MLP neurons of a small language model. Each row is named by its layer, matrix (gate and up: input weights) and neuron, and shows model dimensions 144-207. Each number is 50 + 12 x the weight over its row's rms, rounded and kept within 0 to 99. A neuron's up and down rows have the sign that makes its largest values positive.
After each neuron's rows, "fires on" lists the tokens most often at its 100 highest values on Wikipedia text that the model never trained on.

L7.gate58:72 43 37 38 47 35 38 55 55 48 49 39 32 51 57 61 65 49 65 55 61 64 53 42 55 55 69 55 61 47 54 50 48 33 41 55 60 22 47 34 42 53 66 40 49 36 60 66 62 66 46 34 29 47 35 56 57 55 60 37 43 44 36 42
L7.up58:50 50 50 61 30 37 56 61 34 80 25 48 61 49 33 48 36 46 50 52 64 41 69 50 59 46 63 56 52 46 56 50 40 63 38 67 41 49 38 56 46 55 57 60 53 67 40 47 42 57 50 68 68 54 62 61 68 70 40 64 27 37 43 64
fires on: " in", " p", " to", " El"

L5.gate30:58 47 50 68 41 41 63 57 49 34 49 44 34 58 52 58 62 62 54 43 56 84 39 52 62 84 67 62 48 38 47 39 58 36 46 41 41 63 65 35 50 44 62 44 71 61 61 26 51 41 54 42 39 33 62 53 46 63 40 21 47 54 47 65
L5.up30:55 63 56 51 43 62 43 53 44 26 71 54 33 43 65 77 50 51 51 53 41 55 57 55 50 45 54 66 49 51 48 55 47 31 41 57 80 53 56 33 49 37 37 55 44 53 66 57 40 74 59 53 56 58 60 51 36 58 60 28 41 57 41 50
fires on: ",", ".", " m", " and", " but"

L2.gate247:29 58 51 38 77 43 27 68 34 64 49 35 55 46 69 51 58 58 52 34 71 59 50 45 47 66 58 55 56 35 68 49 69 51 43 56 58 44 49 36 72 39 53 52 39 46 40 53 46 57 62 54 47 36 78 25 44 73 50 44 63 41 63 56
L2.up247:32 62 62 43 62 46 48 56 38 95 57 43 60 35 43 54 61 24 67 34 50 59 49 60 55 34 58 51 73 38 52 47 52 59 32 44 71 52 64 27 58 45 43 46 49 35 64 55 30 47 66 47 56 32 54 63 34 40 53 70 71 59 63 50
fires on: " de", "age"

L2.gate83:50 44 43 59 75 60 47 44 58 57 41 61 55 53 50 32 44 42 63 51 45 58 53 49 51 50 55 56 39 55 48 37 51 74 40 63 79 50 32 60 54 52 48 60 54 72 38 59 38 57 27 58 69 38 43 50 51 49 42 57 62 63 45 49
L2.up83:57 56 39 59 32 60 52 71 45 50 51 73 71 42 44 64 41 61 86 56 48 50 55 48 30 48 54 46 29 52 50 44 61 56 82 64 55 63 65 53 50 63 41 46 65 30 63 30 48 53 43 69 57 50 69 57 39 43 55 65 52 46 52 58
fires on: "ate", " as", "or", "em", "air"

L2.gate318:82 47 16 29 42 29 34 52 77 59 50 42 60 51 47 50 52 57 42 52 37 43 47 32 37 82 68 51 56 46 50 46 50 53 49 53 46 50 83 34 54 71 61 60 61 55 46 44 67 65 41 53 58 47 53 65 59 63 41 56 45 47 32 43
L2.up318:55 58 44 30 55 40 36 61 53 51 53 61 46 55 35 68 55 53 28 44 62 63 46 27 56 43 67 57 51 37 26 46 52 56 55 47 47 51 43 56 46 64 38 64 56 55 42 49 53 76 58 47 63 46 63 51 65 27 34 56 76 33 37 49
fires on: " |", "″N", "arg", " .", " January"

L3.gate72:43 42 43 53 75 50 53 25 62 46 58 59 64 46 54 51 36 54 66 44 82 45 54 44 62 37 58 60 56 52 26 28 49 53 46 56 51 43 39 65 57 37 38 68 19 50 48 23 61 59 54 57 28 47 43 45 64 52 65 55 56 46 55 50
L3.up72:32 54 20 66 39 63 62 32 67 42 55 87 53 65 66 60 30 49 75 46 70 64 58 57 39 46 55 56 54 29 40 39 64 43 60 51 40 20 34 48 50 45 34 37 42 50 63 46 41 65 49 77 50 52 48 44 29 56 48 68 67 31 61 43
fires on: ";", ");", ";\n"

L7.gate243:67 43 49 60 85 47 44 57 59 59 48 55 33 53 61 49 33 29 58 64 58 44 62 32 63 61 43 35 34 39 44 65 57 42 56 37 75 46 24 57 62 56 29 39 34 34 83 59 47 34 55 57 44 36 46 64 27 45 57 54 40 66 48 49
L7.up243:49 36 45 67 36 56 50 46 54 46 45 63 35 56 67 71 50 44 54 55 51 57 69 60 67 53 58 51 52 58 48 29 45 19 75 42 65 48 35 43 62 46 54 39 75 61 52 47 43 65 48 58 42 58 64 45 64 52 42 33 60 66 42 40
fires on: ".\n\n", ".", " |\n\n", "\n\n", ").\n\n", " she"

L7.gate124:58 59 78 45 49 50 59 42 44 58 43 38 63 53 63 38 56 62 74 34 63 44 54 47 81 60 52 62 65 63 43 42 40 32 48 53 45 56 35 56 45 57 70 44 53 45 54 41 54 46 55 48 27 58 66 52 62 42 38 53 43 25 41 53
L7.up124:62 51 56 67 41 51 50 34 50 33 53 54 68 59 58 45 70 58 64 31 49 53 60 44 59 36 56 54 35 34 54 33 42 53 61 43 45 56 46 56 55 45 38 54 51 63 47 73 56 34 32 37 40 68 37 63 67 38 56 29 29 47 58 65
fires on: " U", ":", " C", " E", " re", " c"

L7.gate302:50 52 74 45 66 61 34 67 65 69 54 51 48 54 75 53 57 51 52 53 52 74 69 36 61 35 66 46 47 62 63 47 45 63 68 48 76 27 63 55 42 40 32 41 75 49 64 45 43 52 58 47 59 28 64 64 54 25 41 47 54 71 31 75
L7.up302:64 30 52 58 68 52 38 51 59 36 55 44 58 68 52 50 54 45 48 52 47 58 44 46 58 49 45 48 43 33 27 61 62 66 55 58 51 45 42 70 53 45 57 53 69 60 52 36 52 48 63 68 58 51 70 38 41 56 34 60 89 36 34 47
fires on: " R", " D", "or", " r"

L5.gate70:47 58 34 52 77 43 51 45 39 36 70 71 51 14 75 27 45 33 65 64 62 43 56 27 49 53 66 59 48 46 67 45 62 27 43 52 65 39 41 30 40 39 30 33 41 40 60 34 45 73 49 54 53 46 39 57 69 51 60 38 70 55 59 45
L5.up70:50 65 48 54 65 60 47 33 43 48 62 50 51 48 66 34 37 38 35 50 52 41 29 39 60 43 66 68 66 43 57 48 87 56 61 48 57 49 51 55 51 58 29 23 46 49 62 64 52 49 51 74 53 59 40 46 50 27 70 46 81 45 68 34
fires on: " can", " de", "ct", "te", "ect", "ife"

L7.gate25:43 67 46 61 33 43 63 61 66 48 51 63 43 55 39 63 26 40 27 54 58 45 66 54 62 49 49 68 53 49 35 51 44 42 49 49 42 24 38 51 67 44 39 53 60 23 54 46 46 47 52 66 41 57 59 45 60 52 55 38 61 61 41 51
L7.up25:61 64 61 59 72 53 46 44 39 40 46 44 31 67 53 52 46 45 46 52 41 29 43 37 77 48 65 51 48 41 42 38 46 32 35 42 45 42 47 42 54 34 46 37 69 35 61 50 46 41 47 73 64 81 57 65 54 41 28 44 55 64 33 52
fires on: " develop", " |\n\n", " com", " author", " appear", "."

L7.gate306:45 36 42 53 36 48 37 72 45 48 64 46 55 56 51 51 71 66 40 43 50 35 66 52 54 68 36 50 55 58 46 61 39 35 80 34 43 40 43 63 34 48 46 54 41 45 56 41 36 59 50 66 28 66 43 51 51 53 38 48 52 59 44 66
L7.up306:29 62 22 58 50 59 50 50 53 60 57 56 54 77 53 48 46 46 55 49 52 50 45 56 54 44 61 57 22 50 27 35 53 70 44 41 28 48 56 33 65 45 41 43 38 34 57 57 45 48 37 62 49 72 68 68 48 43 55 66 56 42 41 56
fires on: " of", "f", "t", "et", "ian"

L5.gate133:47 61 42 54 63 66 51 67 56 56 35 61 74 47 52 18 36 42 47 45 31 55 43 45 37 43 53 51 49 48 72 49 48 65 55 24 27 44 39 64 62 59 31 47 48 40 45 45 58 41 63 52 51 55 60 73 61 34 56 50 72 44 47 55
L5.up133:49 62 29 64 48 65 65 56 49 47 32 61 59 53 48 61 60 49 57 44 35 55 65 66 50 74 46 47 29 42 40 53 43 36 63 32 68 24 61 40 53 53 43 49 57 56 68 66 55 50 49 64 45 48 68 61 60 19 29 37 62 52 49 42
fires on: "t", " its", ":", " |", " •"

L5.gate219:44 25 49 48 48 60 34 70 61 47 37 64 58 41 56 37 68 33 37 57 50 54 28 77 67 31 56 54 36 51 55 45 63 47 56 54 67 54 44 24 32 52 31 45 52 76 42 61 53 61 40 32 46 40 54 74 65 59 44 43 66 67 44 53
L5.up219:41 37 47 53 23 51 64 50 53 56 46 41 55 47 52 58 52 25 44 33 50 43 65 52 57 44 49 44 50 51 29 69 61 56 67 56 60 62 59 42 59 72 53 53 48 70 41 35 49 37 41 45 53 64 49 68 58 48 48 34 48 39 57 46
fires on: "\n\n", "T", " (", "ial", "le", "I"

L3.gate173:46 55 57 43 44 57 26 50 34 48 38 62 35 54 29 36 62 54 55 53 45 37 20 48 54 33 58 54 46 63 58 46 50 62 31 66 68 40 20 60 39 77 40 53 62 37 46 56 55 54 40 60 50 49 66 33 60 46 43 51 34 49 64 40
L3.up173:46 58 61 54 33 66 31 47 47 51 37 49 40 57 61 41 73 42 85 54 74 38 55 56 62 45 47 62 62 56 51 41 48 41 40 64 55 55 42 62 39 63 27 71 68 42 49 53 54 29 57 66 52 42 49 64 51 60 42 75 38 83 59 31
fires on: " John", " Fran", " Jo", "k", " Je", "e"

L5.gate92:58 60 44 55 55 42 42 49 64 45 64 55 25 40 65 68 56 50 77 57 67 41 51 60 56 67 62 56 45 34 46 51 40 42 29 62 73 56 64 48 51 28 24 59 61 41 68 58 47 52 82 40 47 60 55 40 55 64 63 18 64 27 37 43
L5.up92:62 67 34 63 43 49 44 44 58 59 54 64 23 51 63 57 55 51 71 33 48 46 42 48 62 49 38 46 32 46 60 54 64 55 47 71 73 52 41 28 46 57 42 24 51 45 47 63 42 54 65 39 36 63 46 41 35 36 50 44 44 25 35 45
fires on: " of", "On", " not", " and", " from", "rom"

L2.gate151:66 39 33 29 59 45 48 56 76 55 23 31 45 51 37 49 36 65 56 48 50 54 45 47 51 53 55 37 38 61 56 48 71 56 48 41 41 54 64 38 54 50 31 51 63 75 57 63 76 54 57 48 57 53 53 68 43 38 40 55 46 61 23 73
L2.up151:55 44 48 38 60 28 47 62 46 30 62 31 54 58 43 45 29 68 45 34 43 72 44 67 63 36 71 62 39 49 66 45 37 42 41 43 61 48 60 59 58 31 51 65 45 64 62 56 53 29 50 67 45 57 60 69 46 35 48 54 66 48 51 59
fires on: " R", "p", "pl"

L2.gate208:77 56 54 63 63 54 47 31 47 60 55 45 55 63 65 35 61 70 64 42 50 51 76 44 71 64 50 60 54 52 64 49 70 47 43 19 61 54 53 53 75 54 41 43 37 57 55 60 45 38 63 79 51 40 40 67 69 52 52 51 55 43 30 50
L2.up208:62 43 57 54 55 57 44 63 73 42 33 65 45 51 63 47 53 41 63 48 63 61 62 64 60 51 50 38 47 54 55 48 53 52 42 30 45 34 49 61 88 65 41 54 26 54 44 64 45 74 48 62 44 71 37 89 48 37 55 34 54 36 43 22
fires on: " \"", "te", "/", "u", ";", ")."

L2.gate271:55 29 73 20 60 48 63 68 54 44 39 34 50 61 51 62 43 53 66 61 30 48 52 55 56 65 50 46 46 60 35 36 54 51 50 38 66 39 55 35 50 44 58 41 43 52 51 50 49 55 67 53 42 56 62 38 52 52 66 60 43 63 53 45
L2.up271:64 72 57 35 76 61 40 58 70 58 50 31 61 50 43 67 40 53 43 61 35 49 60 54 51 53 38 80 62 64 32 76 52 51 37 59 60 56 49 51 58 59 42 68 29 47 61 69 54 44 63 40 45 44 54 62 65 45 29 43 45 43 49 55
fires on: " mov", "ig", "ers", " L", "n"

L5.gate71:54 50 47 48 36 71 23 42 57 41 57 40 57 54 60 54 42 58 59 39 45 66 43 50 55 68 63 40 49 59 63 46 65 50 35 56 53 53 54 44 46 52 54 57 31 44 41 49 47 48 77 65 37 60 71 63 68 54 59 39 54 49 52 53
L5.up71:56 72 34 64 57 56 54 43 46 54 45 42 48 39 76 47 57 58 53 49 50 41 53 57 55 51 52 63 51 73 37 61 73 60 41 60 53 41 68 26 69 48 42 60 65 64 46 51 65 68 53 33 42 51 56 77 43 45 61 35 66 60 40 46
fires on: ",", " and", "/"

L7.gate106:51 44 59 69 52 46 68 57 51 44 43 64 31 45 55 63 80 51 52 47 58 61 46 65 57 57 59 74 50 57 40 42 54 50 48 51 71 40 48 38 60 37 50 57 61 60 65 62 49 48 70 46 37 52 53 46 56 47 63 54 68 43 39 26
L7.up106:54 62 55 68 38 40 70 54 34 54 73 61 39 70 46 46 55 43 27 73 41 50 52 57 50 62 39 68 44 61 45 21 60 49 59 53 54 25 67 47 77 34 40 50 45 51 67 27 45 48 59 36 51 70 50 43 53 58 47 35 58 42 22 36
fires on: " in", " on", " of", ":", "On", "born"

L5.gate214:58 35 50 34 74 47 57 60 75 29 54 43 51 40 80 47 39 54 58 63 49 73 42 64 66 58 46 59 40 55 58 70 67 51 28 47 44 61 46 53 50 49 26 33 47 44 54 84 52 71 61 48 32 30 46 57 72 43 63 38 64 52 62 52
L5.up214:64 55 24 46 57 60 43 53 29 72 49 53 39 73 53 55 59 50 29 43 75 47 61 48 45 51 48 62 50 42 25 41 47 46 45 44 58 49 54 40 52 47 62 64 70 40 47 48 58 54 54 55 48 46 41 36 49 57 50 45 47 51 24 54
fires on: " is", " by", "N", ":", " |", "er"

L3.gate288:43 44 65 32 70 43 37 68 57 43 54 39 79 33 63 49 55 53 50 66 48 58 42 45 52 48 39 51 40 54 26 50 38 48 55 54 58 46 60 66 46 63 62 66 42 64 45 36 62 66 43 66 37 53 59 65 66 35 70 60 43 49 36 51
L3.up288:59 49 42 48 73 64 39 21 57 62 54 44 38 51 59 46 26 50 49 52 63 46 60 43 60 64 52 65 55 55 63 41 47 49 63 47 54 61 44 51 69 39 48 29 48 67 61 45 61 45 48 61 59 40 65 63 60 51 47 53 61 41 62 51
fires on: ";"

L7.gate288:64 47 39 55 57 42 65 52 62 58 64 52 69 33 35 49 67 44 51 36 57 48 46 54 48 50 35 43 57 63 41 63 42 71 42 39 44 62 46 54 49 46 28 41 29 51 46 70 44 54 57 52 58 34 55 45 66 47 42 52 36 48 39 40
L7.up288:57 54 33 53 31 34 59 45 56 55 35 50 43 65 67 68 79 66 55 24 59 59 46 54 43 44 46 40 57 57 19 43 32 64 41 62 64 65 62 53 54 33 53 51 60 54 70 43 41 43 64 36 61 55 70 65 66 53 36 47 47 40 60 43
fires on: " s", " |", " D", "23", " l"

L7.gate59:52 42 69 40 41 67 64 66 76 55 38 41 39 56 70 42 59 54 43 41 37 31 42 48 51 25 49 56 49 56 45 53 38 54 44 62 59 49 60 63 46 63 49 45 49 27 43 49 42 46 51 74 56 30 88 54 44 56 79 45 53 41 42 56
L7.up59:51 35 67 31 55 49 67 69 56 50 30 45 42 50 44 52 28 39 55 31 61 54 58 52 51 48 49 48 60 53 50 44 57 41 37 50 60 57 33 55 50 59 43 41 40 41 19 60 49 62 62 56 62 43 70 49 74 71 65 69 45 25 64 34
fires on: "o", "n", "r", "u", " km", " Mo"

L7.gate92:60 60 46 48 49 40 45 70 44 60 34 43 51 46 56 66 43 53 58 39 44 80 63 52 51 33 54 53 44 48 48 72 25 55 42 66 64 23 59 56 24 59 49 52 33 64 85 42 77 74 36 41 54 39 49 58 62 69 60 52 38 57 28 21
L7.up92:41 42 44 60 68 81 49 60 63 57 41 71 59 59 47 57 57 61 71 53 66 54 52 48 25 37 43 49 71 46 36 55 55 58 30 41 53 43 42 32 62 53 40 44 45 55 57 32 61 54 51 67 45 35 45 40 66 33 54 51 54 48 34 42
fires on: " sh", ":", " by", "ats", "im", "am"

L2.gate215:53 30 53 36 57 60 50 37 45 48 55 41 63 56 63 66 48 36 33 50 52 27 72 49 62 46 55 65 66 54 50 49 55 62 58 35 42 53 57 60 33 51 42 50 47 46 53 69 54 71 40 43 62 36 50 39 56 60 29 50 77 48 58 50
L2.up215:60 50 58 58 46 41 85 55 60 59 49 74 54 39 55 54 51 33 56 52 60 57 44 45 68 48 46 55 60 48 51 61 63 55 40 40 47 31 48 34 36 62 80 24 49 41 69 53 42 26 45 57 42 51 46 76 38 38 57 74 61 66 43 68
fires on: "at", "op", "ats", "re", "ll", "in"

L3.gate167:34 39 47 50 46 61 46 68 72 39 46 44 44 51 33 62 63 46 65 69 53 54 49 52 40 57 32 41 44 42 50 33 58 55 47 48 18 51 49 56 50 51 56 48 53 54 26 59 48 44 49 46 56 50 63 44 45 54 47 44 69 49 49 42
L3.up167:60 61 32 49 49 56 55 46 77 50 38 66 43 49 45 53 39 38 66 71 35 44 86 47 48 34 50 59 62 66 44 64 27 69 47 37 44 38 65 54 51 53 53 33 54 37 50 83 60 67 52 63 59 23 40 67 40 48 30 76 55 74 39 33
fires on: " J", "n", " Jos"

L3.gate77:54 60 29 54 43 35 43 48 72 44 59 77 30 44 47 41 67 43 67 33 41 57 56 48 72 77 51 50 57 58 45 66 47 56 48 47 54 49 55 37 51 55 43 50 34 54 45 49 57 40 65 39 07 70 73 56 56 20 58 40 68 54 40 64
L3.up77:44 46 42 59 54 52 58 43 46 47 51 27 29 30 69 67 67 48 77 34 53 50 55 48 58 64 30 36 50 44 45 64 51 59 29 55 60 57 48 63 55 39 56 59 52 79 39 49 45 71 58 52 62 58 48 58 47 64 63 44 47 41 36 66
fires on: ",", "|", " |\n", " and"

L2.gate245:56 44 45 59 40 53 47 60 54 56 44 44 51 25 46 74 51 45 58 62 48 36 58 68 60 35 38 57 64 64 47 72 65 43 49 57 29 48 50 81 48 66 61 50 45 52 30 24 55 37 38 73 56 48 43 37 59 36 46 48 31 58 37 56
L2.up245:41 53 51 47 27 50 62 63 50 82 54 53 34 46 61 53 37 31 89 48 31 60 63 53 61 81 46 64 69 52 49 67 61 42 24 23 40 35 75 51 45 65 64 24 44 56 44 44 52 53 71 53 42 51 78 71 75 53 70 67 55 47 86 40
fires on: "re", ";", "av", "por", "f", "ev"

L3.gate186:57 36 52 38 69 57 53 40 55 61 69 70 80 43 50 39 63 51 50 43 55 67 63 31 48 56 48 30 46 54 37 70 44 45 58 45 62 39 45 43 43 53 57 60 51 63 62 60 53 38 49 34 54 76 38 56 62 39 20 66 32 39 42 57
L3.up186:61 61 62 43 65 53 43 48 40 71 63 65 58 55 49 62 68 43 55 47 52 63 49 55 54 46 58 28 58 57 41 56 52 70 36 63 59 40 31 60 31 67 36 42 45 42 50 76 52 37 31 43 68 59 35 42 50 46 34 43 30 55 47 59
fires on: "am", "all", "ass", " occ", "m", " disc"

L3.gate287:40 53 45 48 37 33 34 63 59 48 52 76 66 53 45 49 74 44 54 64 58 55 52 35 59 56 19 39 36 48 42 44 53 55 50 38 42 42 63 30 67 50 36 39 56 57 31 85 49 40 55 83 40 42 66 58 65 50 46 55 79 57 63 25
L3.up287:71 65 36 50 40 63 72 50 49 48 37 32 63 35 53 55 45 64 45 44 38 60 42 49 57 64 45 64 41 62 67 38 48 45 41 58 51 34 50 51 41 30 28 45 76 77 58 59 42 52 75 47 67 58 14 68 53 49 61 55 38 51 39 31
fires on: " for", " about", " after", " as", " following"

L5.gate171:52 49 50 39 49 41 52 44 54 66 55 61 52 53 60 50 57 44 52 44 70 40 59 35 45 63 56 41 32 72 41 70 74 40 50 23 37 47 40 36 45 61 59 17 39 58 43 51 53 48 70 31 35 61 53 43 78 54 59 42 40 61 40 53
L5.up171:51 45 49 46 45 25 47 52 46 36 68 60 49 42 69 59 74 55 38 51 53 32 20 57 40 51 39 54 59 51 31 66 44 48 54 45 69 56 69 54 49 49 37 35 31 60 52 45 52 43 56 53 56 52 61 30 41 65 76 58 32 43 70 57
fires on: ",", " that", " |\n", "if", " where", " so"

L5.gate117:44 41 68 36 76 42 62 44 58 42 70 55 45 50 55 41 47 51 55 48 51 52 60 50 61 46 51 20 64 50 31 30 44 74 69 34 59 53 47 53 41 62 51 24 55 77 59 51 47 67 58 35 26 39 55 45 58 55 50 34 37 53 54 52
L5.up117:46 68 32 23 59 38 24 43 51 51 60 51 51 46 59 59 37 45 59 52 41 81 40 50 37 45 42 36 64 59 49 34 54 59 48 53 38 45 34 39 35 44 76 34 53 30 63 43 49 43 47 38 58 18 64 40 53 50 59 41 26 55 64 49
fires on: " Ind", " ind", "adem", " stud", " disc"

L7.gate127:58 51 52 49 45 50 47 50 60 71 49 58 35 28 52 66 64 45 58 66 60 64 40 53 61 59 84 52 29 61 39 36 44 50 42 46 60 36 57 42 30 39 31 35 49 56 67 44 36 55 55 27 31 22 50 62 50 51 58 39 36 59 52 47
L7.up127:68 57 47 39 30 45 61 37 36 60 56 53 50 49 47 61 58 56 56 52 45 55 38 42 54 61 59 54 17 28 29 71 43 46 60 63 60 37 47 38 57 42 48 54 52 72 68 58 38 27 54 32 42 47 51 67 50 65 61 48 50 52 60 48
fires on: " by", " as", " ", " to"

L3.gate164:39 49 46 47 65 37 67 50 55 50 48 58 56 42 68 49 43 33 40 49 46 43 51 62 49 55 71 49 44 46 77 32 32 60 51 61 64 47 64 61 48 34 33 50 59 57 45 51 35 63 48 45 66 42 47 61 43 61 33 64 46 66 54 45
L3.up164:69 55 44 46 40 50 53 56 37 51 60 34 37 64 76 54 60 45 63 48 83 41 47 56 64 80 57 51 42 46 51 48 46 60 46 33 48 57 53 42 56 48 58 54 41 56 56 25 59 51 51 65 48 51 65 44 64 44 32 39 42 52 41 36
fires on: " before", " since", " that", " located", " would", " October"

L5.gate174:67 40 81 40 40 58 26 80 51 69 38 71 37 58 52 31 62 80 30 57 50 62 36 63 62 69 66 43 48 55 42 52 56 33 43 48 29 54 51 44 22 37 59 49 46 48 62 57 58 59 44 54 49 22 40 57 44 27 43 45 31 56 49 57
L5.up174:48 53 44 34 47 43 43 38 51 36 69 34 40 52 51 42 44 41 49 60 41 48 62 41 44 61 63 58 44 48 56 28 41 54 47 54 39 63 40 52 27 55 49 16 39 45 49 17 33 66 37 47 56 41 42 74 45 35 48 59 31 57 51 64
fires on: " offic", " found", "er", " crit", " member", "resident"

L3.gate6:34 47 63 54 36 53 46 59 46 54 34 46 33 35 48 39 66 54 64 39 37 38 56 41 71 54 49 25 43 64 55 43 50 33 47 35 47 33 55 50 38 29 56 39 57 63 39 35 63 59 68 50 48 68 32 43 46 64 51 31 61 59 29 51
L3.up6:52 60 70 46 56 35 52 34 51 45 52 47 57 67 23 59 62 65 50 72 47 42 74 65 55 57 51 54 64 53 49 38 43 62 53 53 38 41 58 46 45 48 61 49 59 42 69 46 42 27 42 48 50 48 35 69 58 35 42 58 33 57 63 72
fires on: " t", "ond", "T", "d"

L7.gate229:42 16 73 60 45 35 60 34 42 46 70 52 69 32 63 42 41 46 73 34 55 36 70 55 43 45 64 35 52 57 53 29 26 76 28 46 53 37 63 53 55 68 45 42 56 35 39 62 33 57 62 46 37 24 72 50 59 57 59 66 51 43 48 53
L7.up229:41 59 66 37 43 51 58 46 38 66 40 74 50 33 47 75 42 61 38 61 32 48 67 59 74 79 52 37 51 57 39 37 52 72 45 37 58 24 42 44 42 55 49 56 42 34 45 46 12 43 63 58 56 50 58 46 31 39 49 57 34 56 60 45
fires on: "at", " km", "ar", "t", "u", "in"

L5.gate311:69 60 40 50 49 44 16 47 63 43 67 61 21 46 72 58 54 57 58 52 40 50 65 57 61 69 46 37 56 49 57 34 53 49 21 51 59 41 40 52 38 48 45 42 51 54 62 47 60 61 52 39 36 45 59 51 63 46 58 27 62 66 63 33
L5.up311:50 49 58 62 45 39 48 35 46 40 48 57 36 65 57 51 50 56 35 60 50 22 47 47 47 41 44 46 45 48 67 24 62 58 61 41 57 44 75 48 50 43 63 41 59 34 40 42 44 49 44 50 49 38 52 40 67 57 47 42 39 52 62 59
fires on: "b", " Ad", " par", " ad", " inter"

L5.gate196:41 33 58 38 69 25 48 41 68 44 48 58 40 35 49 26 33 44 48 55 43 32 32 51 78 52 75 39 58 51 75 51 60 30 62 30 63 36 35 45 41 54 43 29 32 65 60 28 49 57 43 54 39 65 52 60 77 48 42 39 44 58 48 37
L5.up196:46 33 58 21 89 29 61 46 39 39 42 63 49 41 36 28 51 51 23 63 45 53 62 50 44 39 52 54 72 38 47 35 23 54 63 50 63 44 48 73 60 49 58 52 46 56 69 32 47 66 46 72 55 49 62 46 34 40 21 52 42 69 49 39
fires on: " g", "g", " G"

L5.gate66:67 60 30 26 44 44 61 51 63 63 35 42 51 58 57 61 71 47 28 58 58 57 59 45 34 36 53 45 46 47 50 59 54 55 39 42 37 49 39 64 39 59 40 47 66 60 72 50 49 67 48 33 39 35 36 75 42 65 48 41 61 59 58 43
L5.up66:59 39 32 45 57 45 58 34 44 66 44 43 37 62 63 59 60 55 49 45 47 49 52 60 39 45 51 45 54 41 33 59 44 61 37 53 62 44 60 40 73 35 49 39 62 75 48 44 50 84 60 54 39 27 65 40 56 42 47 57 39 39 47 47
fires on: " |", " as", " by"

L5.gate18:42 75 52 54 50 73 53 57 61 59 61 35 54 64 72 21 43 62 47 54 37 64 60 58 61 62 45 59 53 41 48 40 48 70 54 45 45 47 46 38 61 44 41 39 63 38 34 65 56 46 38 67 39 46 44 54 51 54 48 39 44 36 55 72
L5.up18:39 71 55 41 55 73 65 56 47 52 45 53 54 50 67 46 53 55 51 44 51 69 51 64 29 53 34 60 46 39 35 50 54 77 51 65 45 66 52 44 41 59 29 46 72 41 70 56 59 46 71 73 59 37 35 22 28 33 49 30 56 46 72 39
fires on: " |", ";", "|"

L7.gate240:57 49 60 66 43 47 29 44 63 39 41 37 55 28 57 59 41 35 64 39 73 70 62 31 71 32 53 39 15 60 38 22 68 43 49 56 54 58 33 52 64 62 40 46 56 41 42 61 58 44 61 34 41 43 94 49 81 42 52 45 65 46 55 61
L7.up240:44 43 37 54 47 49 40 57 65 58 50 74 50 55 55 51 38 62 75 71 36 44 34 61 43 47 48 42 31 53 30 61 49 77 59 31 44 62 63 54 35 40 36 33 63 54 44 58 59 47 38 46 38 57 72 42 56 36 53 39 33 50 55 37
fires on: " c", " per", " a", ":", " C"

L7.gate49:42 44 63 45 45 51 53 60 65 55 40 41 62 52 60 62 33 61 44 65 47 31 39 58 57 38 50 31 46 59 50 56 74 43 74 52 32 45 98 68 44 37 46 53 56 60 52 47 76 58 70 62 46 56 49 51 37 54 54 43 55 55 52 66
L7.up49:30 58 46 48 45 27 70 61 29 39 46 54 51 35 46 67 37 46 72 71 50 45 56 48 58 62 44 40 19 31 58 35 24 34 56 42 46 34 60 57 49 44 66 57 63 57 42 60 70 40 43 37 45 60 59 55 52 61 41 55 53 50 49 52
fires on: " G", " or", " Ad", " for", " R", " Ed"